python train.py --n_kv_head=7 --d_mlp=1216 --positions="rope" --attn_scale=0.125 --optimizer="muon" --final_lr_fraction=0.0 --seq_len=1024 --doc_mask=false
MLP neurons of a small language model. Each row is named by its layer, matrix (gate and up: input weights) and neuron, and shows model dimensions 224-319. Each number is 200 + 40 x the weight over its row's rms, rounded and kept within 0 to 999. A neuron's up and down rows have the sign that makes its largest values positive.
After each neuron's rows, "fires on" lists the tokens most often at its 100 highest values on Wikipedia text that the model never trained on; "fires in" lists the words (lower case) most often at its 100 highest values on Wikipedia text that the model never trained on.

L4.gate808,245,198,229,123,184,188,203,228,228,126,230,206,142,226,194,161,208,174,207,241,166,328,208,125,189,262,163,138,184,244,181,196,228,164,214,285,212,87,233,207,184,185,279,154,147,184,228,190,226,214,186,205,266,217,232,177,115,247,200,211,190,194,193,226,108,185,232,175,234,190,189,167,196,184,196,231,151,197,176,160,127,232,269,166,146,180,156,226,193,257,250,233,208,274,224,209
L4.up808,263,218,151,196,159,221,210,239,206,189,234,285,190,303,212,228,214,227,204,214,164,227,152,139,183,218,128,200,204,164,159,194,117,189,237,208,239,211,233,147,150,207,171,216,121,226,165,210,272,221,123,209,184,210,185,252,197,198,193,247,214,215,202,104,208,211,142,113,190,247,180,205,162,231,258,174,188,186,220,222,230,173,200,267,131,230,178,226,213,228,258,253,177,177,267,205
fires on: " was", " It", " that", "y", " work"
fires in: "was", "it", "that"

L2.gate628,162,191,275,210,143,224,178,204,211,194,159,206,239,288,207,198,163,227,205,172,218,164,142,194,257,223,228,190,262,206,270,215,194,187,165,228,245,170,182,225,175,224,162,231,163,234,206,206,226,239,223,213,218,175,186,246,101,256,262,236,196,180,203,141,237,127,223,197,269,141,211,84,202,177,148,131,192,167,196,199,168,180,204,180,225,260,157,213,153,224,265,228,201,240,261,241
L2.up628,165,145,202,215,192,168,232,145,198,250,270,242,244,133,190,171,218,165,157,241,237,228,216,150,252,233,220,176,173,216,204,149,238,204,132,112,201,199,168,107,118,188,194,197,131,223,198,202,237,201,171,207,201,146,152,126,171,288,227,233,214,170,217,191,216,181,245,333,152,273,158,267,188,239,166,123,233,255,164,271,252,209,216,172,274,204,203,224,242,253,228,216,127,227,194,220
fires on: " while", " which", " or", " and", " some", " that"
fires in: "while", "which", "and", "or", "that"

L5.gate445,226,219,165,175,217,276,207,274,174,173,227,200,233,217,166,176,193,270,188,270,197,195,147,190,228,192,229,187,192,206,252,121,219,237,190,175,162,195,199,297,171,126,169,109,227,153,237,222,153,237,227,132,181,172,208,253,180,141,202,196,230,182,299,184,230,236,264,223,246,204,190,199,251,226,156,169,185,174,208,268,248,221,153,176,160,167,207,194,117,178,165,205,219,197,281,113
L5.up445,259,205,225,219,174,257,234,215,120,182,157,258,150,212,214,176,240,160,157,242,169,147,225,165,169,164,242,133,164,227,300,156,194,211,193,172,236,152,192,242,247,211,228,203,216,140,188,229,212,241,195,211,184,259,239,208,228,211,155,217,181,268,257,201,217,157,240,251,222,213,198,163,192,167,214,181,168,201,265,178,204,144,258,231,239,218,210,211,167,246,284,165,210,219,186,171
fires on: " the", "s", "r", " of", "ed", "ly"
fires in: "the", "s", "of", "strong"

L5.gate1152,259,212,113,127,145,221,226,220,165,180,173,209,271,237,236,231,190,241,258,181,245,194,192,229,209,143,169,292,216,220,216,210,137,205,185,251,163,187,149,188,158,249,178,233,226,199,165,216,282,158,242,234,228,200,251,138,240,245,135,256,232,210,176,230,283,188,191,215,212,246,174,164,170,206,177,111,212,208,177,145,206,200,228,148,173,164,189,220,206,239,278,207,114,267,276,178
L5.up1152,107,216,208,212,159,208,203,166,253,266,127,184,238,245,278,194,218,178,168,281,237,247,97,248,154,225,333,188,205,166,178,222,118,254,237,210,209,223,206,181,114,168,219,208,143,146,224,237,246,219,222,204,210,175,234,118,226,177,243,207,216,216,196,203,243,213,202,219,188,288,203,260,154,228,236,230,262,230,182,205,260,242,212,200,108,232,183,182,211,238,226,193,190,280,226,183
fires on: " the", "at", "ve"
fires in: "the", "themselves", "theatre", "000", "theater"

L5.gate1135,200,205,164,304,184,190,256,171,217,210,154,229,165,197,160,172,217,224,241,235,179,215,219,182,203,242,183,220,180,145,165,191,160,254,166,206,108,119,191,190,159,241,225,217,88,208,188,217,219,142,198,251,202,142,289,177,226,180,239,297,179,171,113,175,168,182,185,210,164,166,193,115,125,221,145,255,190,159,219,197,150,239,125,244,212,169,92,88,142,234,130,206,150,252,146,145
L5.up1135,210,229,145,226,181,258,235,226,232,145,166,230,156,229,179,163,225,225,232,201,194,216,255,249,216,180,247,174,209,152,200,205,182,156,194,206,270,177,191,214,177,194,147,212,111,217,181,247,196,221,298,213,200,194,178,124,242,241,244,159,189,183,168,222,217,260,223,140,258,181,229,196,176,147,201,221,199,257,153,189,193,142,219,248,197,191,241,221,185,250,116,191,140,185,259,184
fires on: " from", "rom", " of", " for", " represent"
fires in: "from", "of", "for", "representatives"

L2.gate257,209,195,175,194,285,157,231,236,292,212,169,226,154,236,256,141,200,177,179,173,205,173,182,170,157,213,178,270,207,256,127,200,170,239,202,290,209,240,140,240,252,185,181,128,171,186,180,220,176,211,226,216,159,200,242,210,148,224,192,222,230,185,243,133,201,154,216,191,247,163,173,183,185,177,145,179,225,192,221,234,173,188,193,175,287,237,225,243,175,215,176,180,127,268,191,232
L2.up257,150,174,240,163,187,150,243,178,198,195,203,133,227,223,231,264,197,195,214,215,227,201,210,191,194,209,228,213,249,159,154,191,166,181,234,291,215,247,224,134,134,208,234,129,250,219,166,157,167,172,239,148,131,190,206,119,255,239,148,192,234,190,177,144,214,176,229,181,182,187,174,213,156,189,172,229,200,226,172,212,215,153,155,179,296,333,219,98,252,209,179,174,293,224,215,113
fires on: "s", "m", "y"
fires in: "them", "parents", "students", "players", "themselves", "they"

L2.gate1157,197,207,215,177,140,252,225,151,244,160,216,217,215,192,275,128,180,120,207,261,197,239,200,205,162,177,205,206,265,219,210,120,171,203,149,245,176,242,197,226,207,250,224,190,226,144,227,212,171,180,247,225,154,228,160,144,183,293,155,191,173,194,249,197,212,223,158,158,223,228,117,177,204,221,193,192,163,161,187,147,219,198,177,313,194,219,172,265,172,160,243,250,175,287,246,208
L2.up1157,222,197,144,159,217,264,293,215,230,166,240,193,200,166,268,195,96,139,203,211,157,214,262,172,152,201,176,129,200,211,232,198,197,160,105,185,225,263,154,240,114,179,202,188,163,191,242,236,305,245,159,193,167,216,191,217,210,245,156,231,197,185,259,168,244,298,190,142,164,205,167,214,203,238,200,91,197,163,197,168,198,218,175,257,204,268,177,129,178,218,266,287,209,257,243,242
fires on: " which", " that"
fires in: "which", "that"

L4.gate890,199,207,243,159,167,236,208,239,180,172,149,240,192,207,195,192,182,182,167,198,151,170,248,199,199,277,226,194,105,217,177,200,195,160,209,207,185,257,170,206,248,162,195,205,227,247,233,247,163,140,101,212,193,110,158,224,173,252,271,165,86,153,214,217,164,218,200,214,239,263,265,171,246,208,148,237,291,203,208,231,183,151,133,172,190,232,223,210,143,217,139,140,196,200,244,190
L4.up890,243,227,194,162,145,217,212,124,165,231,182,168,260,216,200,191,143,201,177,244,236,108,191,176,185,213,211,173,175,197,272,234,237,225,166,190,165,255,149,221,239,136,184,209,214,200,162,200,161,244,187,228,171,182,160,198,146,203,193,180,129,223,259,236,90,141,207,234,221,165,247,186,187,170,210,177,257,159,173,218,230,195,187,232,203,126,228,111,108,302,277,170,168,249,232,133
fires on: "im", " was", " were", "ed", "oc"
fires in: "was", "were", "important", "image", "battalion", "signed"

L5.gate298,201,188,136,203,232,173,235,150,215,258,162,186,255,158,126,188,209,232,224,175,170,247,141,186,220,182,176,235,235,157,182,207,201,183,240,259,192,154,179,193,198,234,283,217,157,227,225,255,231,217,133,154,207,164,118,240,153,166,229,243,182,203,250,215,156,214,232,284,261,224,170,207,279,204,212,123,209,202,199,180,249,157,182,174,186,170,172,133,237,238,190,210,271,128,216,223
L5.up298,245,178,181,231,222,162,183,210,185,265,338,183,162,208,172,170,180,160,200,205,132,185,141,202,212,212,251,224,228,150,166,200,171,228,239,200,233,198,135,271,165,248,244,174,212,224,190,141,174,200,194,223,209,206,145,200,170,220,245,176,223,254,241,180,105,196,223,187,254,149,160,263,285,258,154,170,187,214,238,243,183,175,184,274,131,148,228,217,210,183,137,236,221,176,183,122
fires on: " of", " to", "f", " St", " U", "r"
fires in: "of", "to"

L5.gate790,129,239,166,190,190,215,218,148,241,191,244,241,196,214,271,168,247,194,153,171,174,206,167,168,179,151,214,91,194,168,219,242,218,168,189,246,228,241,221,223,170,222,209,165,207,279,247,321,237,221,212,165,290,255,262,191,203,202,214,272,214,242,207,185,238,167,240,161,227,261,171,172,200,176,260,145,183,240,159,197,193,165,217,214,155,115,263,169,219,185,195,213,235,252,199,229
L5.up790,196,176,215,134,175,188,117,185,194,155,247,222,181,203,177,180,183,173,222,144,159,234,152,173,240,154,212,173,217,90,199,231,286,187,166,248,175,196,246,227,215,234,185,179,162,247,207,225,207,185,175,119,225,194,190,182,177,214,135,232,129,207,170,140,255,229,189,172,120,171,273,201,192,238,161,151,173,108,201,182,213,185,231,211,145,199,180,198,193,185,264,245,250,205,171,202
fires on: " at", " is", " to", "s", " in", " near"
fires in: "at", "is", "to", "in", "near"

L5.gate114,191,194,206,162,170,235,124,222,149,218,255,197,256,141,224,165,178,205,199,108,188,213,190,216,221,162,227,195,178,177,183,185,225,191,278,229,239,223,201,188,139,263,207,204,183,245,244,242,223,225,166,208,209,202,181,191,197,198,252,240,208,158,164,203,207,195,268,134,138,133,177,199,164,114,210,209,234,223,135,178,247,256,143,146,137,150,285,185,209,235,235,192,219,125,219,233
L5.up114,245,275,207,209,202,187,186,171,184,224,232,121,138,212,227,135,134,193,172,238,224,286,248,222,201,191,266,109,242,188,199,185,251,185,187,191,142,217,188,178,173,209,151,168,161,272,179,222,191,193,227,179,208,292,151,205,164,153,205,160,253,170,225,246,169,206,286,129,226,164,168,246,315,188,194,208,172,206,194,218,167,246,168,199,223,167,157,204,149,207,272,168,177,199,261,183
fires on: " to", " of", "n", "ed", " from", " into"
fires in: "to", "of", "throughout", "from", "into"

L4.gate119,195,197,230,178,217,289,179,192,203,235,281,177,204,167,229,187,161,198,211,282,234,253,286,163,188,210,182,230,245,174,208,124,148,91,196,206,190,213,249,255,159,207,164,144,248,227,170,263,146,186,271,189,150,210,176,206,236,182,198,242,168,212,193,152,196,276,263,245,252,159,216,262,163,210,209,220,154,156,240,171,167,267,221,148,253,221,260,193,193,197,224,197,206,245,194,234
L4.up119,267,139,266,174,241,254,181,219,201,226,172,265,159,228,158,221,124,247,178,213,269,143,186,168,200,257,190,163,189,159,192,206,140,188,118,214,202,206,221,211,141,186,221,196,156,115,246,209,236,165,240,106,193,214,180,261,186,172,229,181,178,250,150,166,243,149,234,154,175,166,218,201,214,154,179,184,178,239,253,259,124,144,216,66,205,122,186,150,175,256,278,145,221,144,192,162
fires on: " of", "w", "e", "di", "th", "mp"
fires in: "of", "few", "see", "radio"

L4.gate1178,202,163,208,191,221,244,282,185,206,224,234,237,163,172,190,147,156,208,163,102,95,221,208,182,250,223,244,157,206,166,198,200,186,316,269,259,196,246,166,169,173,194,248,190,184,179,224,215,211,200,203,202,200,187,183,186,148,215,222,221,241,205,260,223,134,237,213,212,176,176,220,179,203,224,236,209,253,118,107,196,278,225,136,240,225,231,214,165,144,205,164,171,204,211,196,194
L4.up1178,161,244,222,224,110,241,246,146,181,182,183,208,242,231,212,234,210,298,239,247,151,172,164,217,193,166,176,183,162,217,207,232,186,218,217,214,207,199,147,221,187,217,171,234,258,203,155,264,269,159,255,190,215,171,181,180,194,182,195,146,179,181,293,243,217,130,234,189,211,244,258,242,181,188,197,81,178,165,185,190,197,188,155,192,202,216,235,235,160,253,199,185,268,182,252,178
fires on: " for", "in", " served", " of", "ed", " represent"
fires in: "for", "within", "served", "represented", "of", "from"

L4.gate622,159,211,182,124,206,198,199,237,311,160,213,154,193,190,164,170,194,155,226,203,222,120,224,222,171,246,150,202,227,225,244,177,227,209,197,255,216,213,209,170,185,231,138,183,116,250,173,209,144,137,231,225,117,231,156,123,192,229,267,146,193,167,209,157,198,262,192,168,251,232,254,163,263,251,165,224,181,227,268,233,283,177,199,173,262,195,220,183,166,222,216,131,226,177,225,150
L4.up622,196,190,166,232,225,259,169,153,217,249,162,230,240,251,188,253,154,245,201,166,225,193,212,234,178,221,224,243,156,239,176,221,220,192,137,230,195,239,226,193,250,203,216,201,221,174,200,191,226,179,277,212,238,166,182,192,192,189,225,230,189,160,231,194,214,234,200,243,179,258,192,178,247,169,205,213,146,151,230,138,265,200,150,227,258,180,141,194,217,204,193,168,250,177,215,221
fires on: " to", " of", "ed", "ide", "ing", " over"
fires in: "to", "of", "alongside", "over"

L2.gate393,175,201,190,182,236,243,294,218,176,236,211,244,197,196,194,213,264,224,173,213,239,173,253,162,195,231,254,166,115,178,159,217,160,231,198,177,244,273,206,246,206,156,218,203,144,127,224,235,155,223,221,253,157,187,166,154,240,173,144,210,176,189,213,148,232,180,216,187,179,193,165,233,247,269,157,230,170,184,158,185,211,186,259,220,191,197,200,207,219,184,162,151,194,224,181,187
L2.up393,189,213,174,182,178,190,151,279,214,181,228,233,161,179,192,174,151,188,188,207,216,234,195,206,136,289,147,183,243,131,228,174,101,252,199,206,289,212,178,105,203,190,210,110,178,224,173,157,125,124,183,214,199,165,89,188,195,244,258,204,232,169,167,204,210,189,158,250,229,147,192,218,193,203,199,196,230,203,204,219,262,191,165,223,217,220,213,193,180,241,163,202,177,246,196,151
fires on: "y", "m", "n", "re"
fires in: "they", "them", "then", "there", "themselves"

L5.gate433,131,221,221,189,201,218,166,266,111,206,246,209,161,166,223,207,133,216,181,224,211,221,167,255,132,251,226,243,127,231,174,163,196,193,182,217,264,166,212,130,193,176,158,189,103,238,147,148,233,198,154,159,223,215,221,92,184,248,193,219,100,154,259,321,219,180,269,235,219,210,222,187,204,243,122,216,143,212,241,239,160,189,185,233,215,257,182,221,160,236,164,221,271,229,180,179
L5.up433,175,278,241,206,219,267,273,225,224,198,156,125,115,132,173,203,134,147,209,267,255,159,276,262,193,184,226,200,205,197,212,150,192,218,188,228,201,150,257,210,189,218,243,170,166,175,134,153,233,242,173,207,194,170,219,53,245,226,206,197,156,153,239,217,220,239,315,167,240,209,222,124,233,243,191,214,152,205,236,235,165,198,204,254,240,237,170,211,177,157,196,201,225,264,169,160
fires on: " in", " for", " p", " to", " on"
fires in: "for", "in", "to", "on"

L4.gate649,214,161,227,173,183,182,222,134,166,161,159,133,122,179,216,214,224,163,195,274,197,152,138,150,163,208,156,219,266,236,229,170,207,245,185,187,174,154,199,181,158,137,216,212,222,232,159,149,143,156,280,274,195,247,213,86,188,180,125,239,164,189,154,195,198,239,201,164,202,265,223,237,222,181,205,136,246,170,189,172,243,142,170,228,183,224,187,231,210,208,219,258,231,169,167,158
L4.up649,213,219,189,263,200,145,191,193,200,254,195,213,226,144,174,158,206,168,199,222,187,196,198,248,250,237,204,194,298,223,212,141,165,164,153,226,279,201,208,176,146,230,248,182,225,137,223,238,218,161,207,134,244,201,179,203,212,179,232,254,199,128,196,215,67,198,162,215,122,224,78,188,269,285,268,146,163,155,183,237,231,288,199,192,186,184,195,183,277,285,167,169,238,174,124,207
fires on: " of", "h", "c", "f"
fires in: "of", "racing"

L4.gate144,187,169,187,232,196,192,251,182,122,200,218,172,126,165,155,270,217,179,175,124,187,224,148,190,214,168,182,212,156,233,141,165,204,254,264,248,250,198,210,222,207,261,209,218,169,149,136,112,184,283,159,209,260,137,154,241,186,141,205,234,262,211,251,196,230,203,290,239,210,223,139,211,215,241,111,177,190,203,191,220,226,249,249,273,221,253,226,107,191,206,199,206,147,261,145,173
L4.up144,162,196,154,274,170,175,188,224,142,161,158,156,139,164,253,220,227,129,264,106,170,219,157,250,214,114,187,212,218,227,154,169,222,226,288,182,200,204,258,201,203,231,197,247,203,215,197,148,164,208,183,208,203,167,152,185,235,173,214,216,190,196,159,157,185,200,227,254,232,215,191,299,205,213,267,238,187,192,232,225,197,208,253,225,214,211,193,235,159,206,164,289,83,230,226,208
fires on: " in", " to", " from", " into"
fires in: "to", "in", "from", "into"

L5.gate295,201,217,138,186,145,221,174,174,171,208,66,268,180,210,166,263,220,206,165,168,173,204,231,220,186,141,213,255,213,196,224,154,165,239,145,230,166,237,136,237,201,255,157,270,188,226,326,217,234,222,214,165,214,215,116,172,197,174,175,150,91,154,131,127,219,152,173,160,187,183,183,177,237,190,211,188,252,234,190,207,142,163,251,232,183,221,288,196,221,328,209,195,155,206,182,137
L5.up295,188,232,160,198,157,263,154,145,200,209,172,185,232,229,224,136,225,205,208,207,194,187,181,217,173,267,222,229,222,141,307,267,161,172,214,170,200,198,135,199,214,162,161,130,221,230,155,262,194,171,250,124,202,166,247,259,153,219,177,159,178,173,204,177,210,175,178,216,169,211,268,154,170,221,214,194,256,72,169,149,264,211,183,195,222,210,120,205,234,166,201,238,203,157,167,178
fires on: " name", " is", " was"
fires in: "name", "is", "was"

L5.gate1171,189,191,207,132,182,156,226,115,157,162,186,202,205,278,198,193,217,196,190,145,192,226,237,140,245,145,234,211,201,215,154,198,163,212,219,276,150,158,231,231,210,196,224,194,175,196,174,215,165,191,202,110,174,147,255,272,179,214,121,230,136,257,201,213,144,235,236,204,207,137,154,196,172,180,141,177,180,96,182,250,218,200,209,198,164,170,197,174,218,196,279,285,213,174,253,220
L5.up1171,156,185,147,262,135,273,193,193,170,232,222,299,229,216,212,108,268,141,144,196,266,181,193,190,231,234,196,159,187,221,215,211,132,177,159,146,194,263,265,241,147,210,213,148,185,142,193,156,239,195,250,219,301,212,192,170,126,247,152,258,182,184,307,220,170,183,190,210,174,266,245,231,199,152,166,198,158,246,221,222,269,210,163,163,226,141,246,260,203,208,258,184,214,241,212,196
fires on: " the", "or", "d"
fires in: "the", "georgia"

L4.gate936,263,215,158,179,179,233,217,322,145,130,172,207,244,181,207,140,242,136,109,219,185,186,157,172,197,224,226,256,136,157,91,243,186,195,154,220,189,250,221,247,197,231,219,156,204,161,214,127,203,216,135,257,141,247,184,128,198,174,212,196,276,202,186,218,189,151,191,212,241,203,189,212,147,194,154,205,260,203,202,196,193,156,187,232,148,197,187,194,164,128,147,265,113,147,159,201
L4.up936,210,164,221,159,212,219,258,228,246,180,178,170,171,224,229,207,235,184,177,182,186,96,200,180,223,176,205,122,198,227,165,129,260,132,184,199,193,212,183,164,237,211,162,152,159,217,192,203,185,259,269,192,187,151,176,240,180,160,231,167,191,109,191,223,189,212,293,148,235,168,219,147,249,149,190,157,285,240,289,183,266,183,222,189,235,247,158,209,193,202,122,190,212,232,192,196
fires on: " 18", " 19", " 12", " 13", "ant", " 14"
fires in: "18", "13", "12", "important", "19", "14"

L2.gate32,182,213,231,150,231,252,156,199,207,173,241,230,175,210,199,217,207,220,210,321,173,207,225,159,173,202,178,248,190,212,203,173,215,267,139,113,142,208,285,187,258,169,248,228,122,184,150,173,126,238,239,237,202,281,231,197,161,286,230,238,230,178,205,218,209,200,285,205,147,206,187,219,246,131,267,233,182,154,149,258,181,227,101,183,170,85,314,202,232,263,155,139,190,183,223,155
L2.up32,194,114,233,189,249,202,188,290,180,224,172,234,216,256,194,242,244,279,212,276,257,185,164,157,256,143,138,215,152,187,242,213,204,217,214,110,200,192,256,222,203,201,228,196,141,164,274,220,207,191,208,166,169,274,223,220,190,237,214,127,186,176,119,212,195,233,214,175,137,174,184,237,258,107,195,246,252,241,231,182,148,188,163,224,200,195,268,229,238,240,190,218,200,167,143,186
fires on: " of", " the", " first", " are", " among"
fires in: "of", "the", "first", "among", "are"

L4.gate201,260,179,237,218,203,308,211,201,130,264,165,225,172,214,218,220,215,169,205,200,238,187,200,127,241,163,229,104,207,224,193,243,247,179,150,247,170,196,237,140,156,206,165,203,151,294,201,206,221,172,299,170,240,254,223,227,226,139,199,230,250,145,234,260,218,273,186,230,204,153,212,172,332,248,216,161,173,162,195,221,173,206,114,137,254,188,166,83,229,189,227,161,245,200,162,197
L4.up201,190,192,207,178,293,214,206,153,231,189,221,257,198,211,241,228,205,242,309,203,230,294,166,106,219,239,213,233,183,268,206,188,188,187,253,202,211,188,181,186,124,211,208,227,171,177,222,191,283,289,172,226,220,164,199,221,162,165,168,133,212,209,239,176,178,203,166,205,169,244,182,190,217,198,203,203,150,216,192,307,105,204,201,228,161,203,202,194,195,209,238,227,245,119,184,103
fires on: " has", " of", " with", " to", "s"
fires in: "has", "of", "with", "to", "are", "across"

L4.gate1086,172,210,207,156,142,209,175,241,120,261,213,222,216,259,228,190,200,225,157,170,234,247,153,192,207,216,249,160,144,175,222,203,171,245,190,181,124,130,163,203,300,156,227,185,188,225,180,251,193,202,159,164,264,176,255,193,315,222,205,177,225,168,240,197,184,200,230,184,193,266,216,188,255,201,258,221,196,259,237,212,194,275,211,198,215,274,248,332,142,196,232,240,183,192,159,224
L4.up1086,132,237,234,179,170,206,207,226,179,260,232,229,203,198,255,198,204,257,300,169,152,186,185,172,195,164,238,177,223,181,263,150,185,172,240,247,162,204,215,162,232,147,242,248,200,219,162,179,205,135,167,184,144,122,193,169,252,181,234,200,136,224,210,235,229,185,201,176,206,209,183,189,213,210,184,191,144,185,247,197,230,157,225,159,168,115,214,252,165,260,213,156,163,139,187,188
fires on: "s", "ver", "ly", "y", "ad", "ce"
fires in: "never", "always", "s", "instead", "once", "already"

L5.gate899,132,240,192,204,174,231,244,226,206,165,209,176,114,176,183,250,182,198,171,150,217,174,200,166,194,250,181,167,198,221,232,215,196,176,192,244,242,154,192,169,252,228,204,163,133,152,219,123,249,213,195,188,153,244,205,216,204,216,201,184,167,222,277,168,279,175,221,278,195,250,222,144,205,242,102,192,185,253,248,159,211,158,205,238,212,228,198,289,202,187,249,168,206,205,197,168
L5.up899,168,229,192,236,121,134,170,219,156,228,222,173,123,226,182,198,211,190,170,165,278,191,137,284,197,200,208,138,141,251,197,258,198,165,179,264,179,184,175,174,172,248,192,194,148,176,209,174,217,157,218,201,214,172,168,241,204,243,222,196,243,255,169,226,221,234,240,224,221,242,241,215,290,270,219,161,182,270,163,251,210,182,187,194,117,246,267,206,182,151,228,169,235,206,240,174
fires on: " to", " To"
fires in: "to"

L4.gate756,197,240,212,261,228,239,201,195,197,104,263,202,222,208,204,222,212,245,189,279,214,174,283,239,210,188,202,249,292,177,182,166,168,244,208,189,205,145,179,141,198,129,245,217,224,197,245,119,110,221,183,148,183,250,158,217,192,208,100,199,204,228,245,253,187,231,204,162,170,204,143,243,142,232,237,160,246,169,220,212,135,268,219,189,180,235,131,147,148,257,192,176,158,227,154,178
L4.up756,250,165,222,223,295,251,219,156,165,195,196,234,203,263,178,167,178,208,162,213,258,182,240,261,203,175,206,249,229,222,160,144,158,172,200,150,244,198,129,277,205,141,214,170,170,155,118,285,102,233,198,180,198,182,194,206,207,223,213,126,192,208,181,219,227,111,206,236,260,172,156,209,222,197,181,167,224,213,171,276,219,269,278,165,198,194,240,207,223,216,202,145,168,206,145,199
fires on: " of", "w", "one", "time", "o"
fires in: "of", "sometimes", "somewhat", "anyone"

L4.gate835,178,184,275,142,200,126,302,192,220,201,173,214,213,192,216,242,172,201,213,166,234,208,146,167,199,115,194,155,171,295,162,232,165,204,150,190,187,200,193,203,229,176,147,204,192,215,153,161,182,285,191,225,176,227,256,130,161,216,115,165,243,190,148,155,237,216,144,197,200,234,223,213,152,187,161,225,171,167,145,215,218,250,199,234,179,204,177,179,236,216,188,229,191,161,176,186
L4.up835,158,196,180,173,226,233,261,139,209,241,277,271,224,204,202,207,193,171,144,196,246,236,168,193,223,175,96,177,169,214,170,239,199,222,121,260,218,289,262,259,205,214,233,202,189,184,223,246,198,222,144,281,258,247,264,198,182,182,166,195,184,216,192,190,225,175,131,217,236,136,129,186,221,205,220,226,194,141,202,177,251,149,224,208,127,263,140,176,177,228,200,226,230,190,189,208
fires on: " it", " Russia", " she", " that", "ten", "na"
fires in: "it", "that", "russian", "she", "nintendo"

L4.gate1007,214,205,307,243,202,199,194,143,148,182,205,164,196,214,189,201,182,173,231,237,281,239,208,239,232,205,204,192,214,250,199,134,184,274,200,235,225,184,236,171,176,179,200,187,166,299,159,180,194,254,144,233,173,141,208,143,231,177,205,232,200,182,182,121,177,172,235,200,240,237,164,207,232,178,128,195,265,205,184,235,156,201,191,267,141,185,199,165,222,233,239,96,239,190,200,158
L4.up1007,178,204,225,197,238,113,167,150,255,120,169,189,279,222,219,178,208,102,162,210,208,203,206,204,249,191,241,210,200,182,155,156,183,193,209,189,233,194,244,187,208,254,259,243,153,270,237,216,222,270,201,170,227,133,188,138,164,179,207,186,180,213,204,223,216,220,230,180,153,245,287,187,277,168,148,197,146,211,171,267,172,207,175,192,238,214,162,167,157,299,194,277,185,151,307,195
fires on: " for", " of", " to"
fires in: "for", "of", "to"

L5.gate291,140,154,192,152,228,235,214,208,220,161,197,202,205,214,181,162,181,236,206,137,200,287,211,176,233,210,192,169,124,216,129,213,145,197,156,216,198,204,219,219,281,103,218,151,189,168,245,201,276,293,231,252,211,112,117,196,227,251,202,232,183,164,167,215,153,159,207,153,266,160,175,275,267,214,235,150,170,174,191,218,165,184,168,155,227,231,191,189,184,215,192,183,221,271,276,200
L5.up291,186,167,256,201,168,82,213,213,234,152,211,169,246,285,186,198,136,177,186,202,190,195,223,188,218,206,191,229,169,191,248,158,160,225,140,207,178,205,161,154,216,139,195,276,233,143,190,212,124,278,222,217,178,216,187,118,271,236,138,91,231,221,201,192,205,163,167,242,183,190,187,169,255,219,229,207,214,192,196,133,144,237,208,182,244,150,182,203,187,221,256,234,135,225,225,170
fires on: "y", "re", "se", "m"
fires in: "they", "there", "these", "them"